config.toml
num_hidden_layers = 12
hidden_size = 448
hidden_act = "swiglu"
norm_eps = 1e-06
qk_norm = false
attn_scale = 0.125
init = "normal"
init_std_qkv = 0.0142
init_std_up = 0.0142
optimizer = "muon_variant"
learning_rate = 0.00701
max_grad_norm = 1.0
schedule = "wsd"
decay_shape = "linear"
MLP neurons of a small language model. Each row is named by its layer, matrix (gate and up: input weights) and neuron, and shows model dimensions 112-175. Each number is 200 + 30 x the weight over its row's rms, rounded and kept within 0 to 999. A neuron's up and down rows have the sign that makes its largest values positive.
After each neuron's rows, "fires on" lists the tokens most often at its 100 highest values on Wikipedia text that the model never trained on; "fires in" lists the words (lower case) most often at its 100 highest values on Wikipedia text that the model never trained on. A number after a token or word is its count.

L8.gate372,235,180,167,214,208,231,151,180,238,225,177,227,186,202,232,200,214,220,245,232,193,199,286,159,134,219,207,186,170,229,143,187,185,224,211,236,238,193,254,226,202,186,176,197,169,154,187,184,239,194,178,259,148,171,206,195,202,224,197,263,193,154,146,264
L8.up372,197,196,200,222,247,268,185,244,213,200,200,225,195,188,193,181,219,181,229,185,166,232,189,198,241,191,240,198,204,184,166,177,205,202,234,211,165,215,238,207,278,174,202,233,202,249,168,225,222,195,211,235,139,250,187,204,209,195,218,229,142,182,224,195
fires on: " over" 42, " about" 15, "ver" 8, "ha" 7, " than" 5
fires in: "over" 25, "about" 16, "overall" 10, "what" 5, "than" 5

L2.gate580,189,202,273,225,215,193,204,212,230,225,214,148,199,188,204,231,181,226,201,147,219,177,186,201,182,183,179,220,241,235,170,211,186,251,147,233,219,197,229,178,190,151,196,222,156,209,209,251,198,223,224,207,225,198,223,227,183,147,173,166,230,202,202,240
L2.up580,227,211,120,192,172,241,242,228,206,211,227,118,169,242,203,152,176,211,201,222,192,195,213,189,217,193,220,144,149,158,253,185,213,166,170,164,227,151,146,226,249,249,204,206,230,152,160,211,193,170,184,171,222,195,227,196,188,167,204,173,218,175,203,183
fires on: " December" 30, " November" 28, " October" 11, " April" 7, " January" 7, " February" 7
fires in: "december" 30, "november" 28, "october" 11, "april" 7, "january" 7, "february" 7

L2.gate174,222,188,175,191,179,205,219,219,242,194,213,205,215,202,218,206,175,191,236,194,209,174,195,186,222,171,139,216,216,182,241,196,174,174,197,177,188,233,198,185,228,255,168,258,177,180,191,229,166,217,154,228,232,191,166,202,214,202,179,201,192,212,168,192
L2.up174,225,186,213,187,181,193,209,175,244,218,200,209,224,198,219,213,157,193,225,210,218,144,182,180,206,200,115,210,227,190,219,167,168,192,182,164,189,204,225,186,218,266,200,261,183,192,181,229,192,226,185,201,240,205,161,218,202,185,149,205,169,185,186,191
fires on: " be" 56, " been" 30, " become" 12
fires in: "be" 30, "been" 30, "become" 8, "becomes" 4

L2.gate870,197,176,207,184,242,192,188,238,224,222,249,208,245,200,207,239,197,167,199,242,227,145,188,187,221,168,159,214,173,233,189,203,273,250,152,196,201,164,170,233,159,223,196,182,205,175,128,199,174,178,243,166,251,175,200,199,236,243,183,263,179,199,223,191
L2.up870,140,170,208,203,240,178,266,225,186,211,169,167,188,149,159,168,227,233,234,227,174,205,204,174,201,152,174,208,151,230,179,155,210,214,198,226,222,200,259,183,188,171,197,209,183,150,207,188,237,163,222,175,151,188,243,212,178,219,174,226,128,150,205,183
fires on: " September" 18, " August" 14, " May" 13, " October" 11, " January" 8, "e" 5
fires in: "september" 20, "august" 14, "january" 12, "october" 11, "may" 10

L2.gate217,207,190,234,177,222,187,163,207,244,202,183,212,171,212,197,195,248,237,206,257,217,227,257,201,219,173,176,178,222,172,227,261,216,145,173,143,169,208,202,182,223,214,195,166,198,177,213,202,179,204,179,226,175,229,161,183,206,142,210,156,216,195,212,213
L2.up217,214,182,207,169,245,217,123,218,224,183,198,180,162,208,224,229,210,197,226,192,239,199,275,209,217,170,223,142,195,195,239,228,192,172,159,215,194,197,219,197,230,189,223,196,233,166,221,199,198,197,195,239,181,248,176,171,162,189,172,209,169,176,189,207
fires on: " at" 53, " near" 14, " around" 9, " after" 8, " album" 4
fires in: "at" 48, "around" 9, "after" 8, "near" 7, "nearby" 5, "album" 4

L6.gate684,227,173,216,190,181,221,176,201,156,196,183,209,182,287,158,157,205,202,188,239,193,220,183,214,149,204,210,171,213,215,183,267,235,209,146,174,255,186,148,196,206,218,203,172,215,211,216,206,176,179,172,224,201,192,184,228,189,160,172,206,224,199,202,226
L6.up684,200,189,191,211,227,222,191,194,199,229,227,258,191,177,191,218,180,151,219,237,256,229,222,228,168,208,181,222,223,215,183,153,240,228,157,244,206,163,242,185,181,195,167,186,207,218,190,187,195,243,156,191,175,226,141,192,196,191,213,193,169,156,205,236
fires on: " before" 21, " by" 11, " until" 7, " un" 6, " late" 6, "ed" 5
fires in: "before" 21, "by" 11, "until" 8, "late" 6, "died" 5

L8.gate433,207,154,217,204,237,208,240,248,158,150,237,228,198,256,217,87,121,203,224,201,213,219,234,254,216,206,164,181,210,187,280,193,164,219,223,178,255,155,207,142,189,188,199,225,121,169,191,208,180,237,174,170,189,214,212,189,170,196,108,193,192,189,177,244
L8.up433,168,198,164,147,227,183,196,181,189,193,288,157,203,223,198,182,212,181,160,163,252,169,221,185,192,177,274,203,203,185,224,202,207,158,234,214,240,228,201,201,151,223,139,194,191,212,258,188,178,187,213,173,206,181,167,182,204,208,193,233,222,179,176,200
fires on: " her" 24, "m" 17, " him" 16, "ide" 6, " back" 4
fires in: "her" 23, "him" 16, "them" 13, "side" 4

L2.gate782,194,141,223,163,191,208,187,234,202,180,149,259,201,188,204,98,210,174,132,191,159,202,152,171,217,193,195,217,181,175,187,229,242,158,179,159,206,228,207,190,170,176,191,203,195,210,197,209,221,213,190,235,187,170,172,216,220,188,180,206,213,184,231,171
L2.up782,193,186,240,209,244,213,202,236,221,212,207,236,215,178,157,178,216,214,204,197,216,221,224,157,141,178,171,172,198,230,221,200,156,179,197,137,229,180,189,223,192,194,203,159,141,142,206,178,205,237,168,173,151,191,182,183,210,216,291,237,210,243,244,238
fires on: " such" 33, " well" 19, "š" 12, "ch" 8, "č" 5, " Democratic" 5
fires in: "such" 34, "well" 19, "democratic" 5, "architect" 4

L5.gate1120,185,231,199,196,167,206,177,167,162,172,204,228,163,212,166,154,223,170,180,207,251,181,217,226,196,179,202,160,187,246,213,201,163,179,177,182,204,180,189,230,180,203,218,165,183,208,193,224,233,196,226,279,186,206,223,188,183,188,163,196,179,214,205,190
L5.up1120,202,179,218,204,144,283,196,207,246,172,198,189,186,220,202,205,192,225,159,226,213,175,206,185,146,210,145,208,177,207,157,206,158,182,178,176,191,225,224,178,172,235,177,204,209,194,186,216,185,194,153,177,186,183,174,168,181,221,228,229,186,138,191,199
fires on: "ce" 21, "m" 18, "all" 9, "ine" 8, "tic" 7
fires in: "them" 16, "succeeded" 11, "overall" 7, "connecticut" 6, "medicine" 6, "nacionalista" 5

L3.gate118,164,214,162,216,210,140,239,205,241,154,187,200,131,178,192,218,162,235,212,211,213,222,154,151,182,211,183,187,178,207,230,186,224,214,254,203,161,254,184,180,222,201,251,210,187,201,209,210,219,230,197,235,234,190,221,174,274,170,201,220,240,178,224,200
L3.up118,211,226,227,114,144,204,215,175,230,153,222,191,212,144,190,160,150,157,145,177,215,241,166,204,199,133,147,157,165,221,237,197,215,200,221,215,177,177,186,185,206,173,268,166,178,223,207,240,183,172,198,190,205,219,243,199,257,188,237,170,259,191,196,222
fires on: "st" 33, "t" 22, "ly" 11, " just" 7, "s" 7, "ally" 6
fires in: "gladstone" 18, "t" 13, "next" 6, "just" 5, "sometimes" 5, "most" 4

L6.gate1111,206,197,198,220,174,225,178,221,229,219,207,161,155,220,223,177,147,204,254,198,151,181,179,211,135,266,230,222,224,201,236,211,190,221,177,187,157,219,165,171,245,204,209,238,208,204,209,177,193,172,128,210,213,212,187,204,218,221,236,167,216,203,184,239
L6.up1111,235,210,204,202,170,253,214,223,153,198,220,173,214,211,219,199,229,188,180,204,187,175,156,193,178,225,210,205,234,247,254,229,177,235,240,157,203,194,172,189,202,211,174,226,187,200,203,224,163,210,228,231,165,212,206,226,193,187,185,170,198,171,228,181
fires on: " North" 33, "d" 10, "le" 8, "st" 8, "th" 6, "h" 6
fires in: "north" 23, "first" 10, "middle" 8, "old" 6, "northcote" 4, "service" 4

L5.gate387,244,171,221,206,209,233,194,240,189,213,248,191,152,202,168,198,146,184,255,234,191,210,215,181,123,192,179,179,175,192,198,200,206,160,224,135,187,239,230,205,213,198,230,221,248,199,187,210,250,239,187,198,238,172,194,210,145,184,213,220,151,209,156,186
L5.up387,201,223,203,253,195,196,212,237,249,234,202,187,180,190,181,177,189,185,199,180,266,214,191,224,239,167,203,229,178,184,226,231,245,189,205,228,224,138,157,173,168,206,211,218,194,290,247,217,156,155,204,206,134,205,214,207,146,194,192,212,166,216,186,183
fires on: " home" 25, " school" 23, "ro" 19, "te" 10, "ome" 6, "me" 6
fires in: "home" 24, "school" 14, "schools" 8, "homes" 5

L2.gate959,176,211,218,235,182,224,150,133,244,176,175,215,178,225,176,189,222,210,147,168,219,182,174,195,196,224,233,200,197,190,166,197,197,240,216,227,173,235,204,157,210,270,222,148,203,160,189,177,186,239,214,213,181,208,249,195,229,210,201,143,156,196,201,210
L2.up959,199,225,182,272,237,213,137,146,197,197,197,168,190,230,219,217,223,195,157,132,187,197,235,145,236,186,216,167,198,223,181,202,220,221,196,233,164,241,208,244,180,197,208,198,184,212,229,182,170,203,237,179,164,176,189,189,182,183,190,196,243,195,229,216
fires on: " held" 22, " released" 17, " known" 16, " made" 13, "elected" 8, " announced" 8
fires in: "held" 22, "released" 17, "known" 16, "made" 13, "announced" 8, "elected" 7

L2.gate416,180,191,172,208,231,222,223,231,200,194,242,197,211,204,182,259,228,192,202,215,200,183,170,236,200,220,164,118,218,198,218,166,188,153,246,176,173,205,205,210,245,159,176,215,191,215,191,190,172,263,172,136,200,194,226,215,175,197,162,189,181,205,189,249
L2.up416,193,163,146,214,191,181,184,169,216,210,169,173,120,175,206,195,161,175,208,183,150,219,222,181,209,192,169,210,230,214,167,139,174,157,126,158,188,250,176,174,258,210,233,175,182,240,223,222,173,239,192,220,174,150,236,204,167,172,236,199,228,190,178,191
fires on: " 19" 47, " 0" 37
fires in: "0" 37, "1990" 8, "1995" 5, "1997" 4

L3.gate1107,219,216,197,215,208,160,178,163,200,182,216,197,278,222,240,201,143,228,167,207,171,187,191,180,156,209,226,206,206,168,189,158,214,215,171,159,134,180,161,194,217,166,230,179,179,166,199,223,176,267,151,236,141,234,206,197,234,204,161,224,184,206,171,179
L3.up1107,172,196,180,179,181,190,187,169,170,180,223,198,253,218,188,231,156,210,150,132,234,230,222,200,208,203,243,210,196,160,252,232,147,188,141,222,195,220,145,164,189,179,187,163,165,168,210,214,210,242,203,205,193,209,192,163,171,192,128,196,209,230,167,239
fires on: " area" 19, " place" 16, " district" 13, " region" 8, " village" 7
fires in: "district" 16, "areas" 14, "place" 9, "region" 8, "placed" 6, "date" 6

L2.gate245,181,241,166,233,206,223,221,232,175,187,165,215,206,217,284,191,230,213,235,224,199,210,169,207,194,171,189,182,180,208,234,210,170,211,209,222,243,179,172,196,183,183,223,215,196,195,198,181,194,271,151,135,198,212,94,192,184,178,207,217,224,196,213,141
L2.up245,175,229,145,248,206,231,210,203,178,187,150,202,219,202,280,216,212,198,252,216,189,225,188,168,207,183,180,167,174,261,241,182,174,192,192,254,226,208,195,227,154,191,229,265,173,210,206,175,198,224,193,182,192,173,79,175,190,195,197,203,247,216,201,132
fires on: " 0" 27, " 23" 16, "01" 11, " 13" 8, "06" 5
fires in: "0" 22, "23" 15, "01" 10, "13" 7, "43" 4

L5.gate96,191,172,160,187,223,121,165,253,233,171,167,255,193,196,157,185,211,212,157,215,254,225,226,217,291,251,165,225,190,185,220,214,233,184,178,194,208,229,215,179,169,198,144,212,220,238,163,215,174,184,218,212,197,201,213,170,224,239,184,215,223,225,183,236
L5.up96,202,213,245,256,221,205,180,114,174,218,224,223,234,185,165,266,166,192,161,204,215,188,162,186,259,159,145,221,131,201,168,182,165,181,190,228,186,232,202,194,212,223,185,144,186,223,216,168,173,205,179,162,181,193,175,215,232,207,173,173,226,204,234,171
fires on: "ed" 53, "b" 7, "ing" 5, "an" 5
fires in: "succeeded" 22, "died" 17, "sydney" 4, "result" 4, "as" 4

L3.gate424,200,143,167,196,203,210,241,182,146,230,252,199,225,237,158,230,161,173,223,219,223,139,156,151,248,200,218,183,191,194,195,248,191,231,173,179,185,178,174,221,226,179,211,174,215,238,208,216,150,190,213,216,175,228,180,161,172,146,160,224,224,163,204,206
L3.up424,150,154,231,249,184,188,209,186,197,196,251,162,195,209,216,152,172,243,217,212,145,189,194,199,196,208,226,143,224,198,223,211,230,238,164,233,189,139,228,162,208,237,211,170,196,177,245,220,217,200,120,237,270,153,203,198,215,244,180,210,181,225,193,224
fires on: " released" 22, "s" 16, "ent" 12, " release" 11, "ec" 9, "iv" 5
fires in: "released" 22, "release" 11, "centre" 6, "cecilia" 5, "crescent" 4, "civil" 4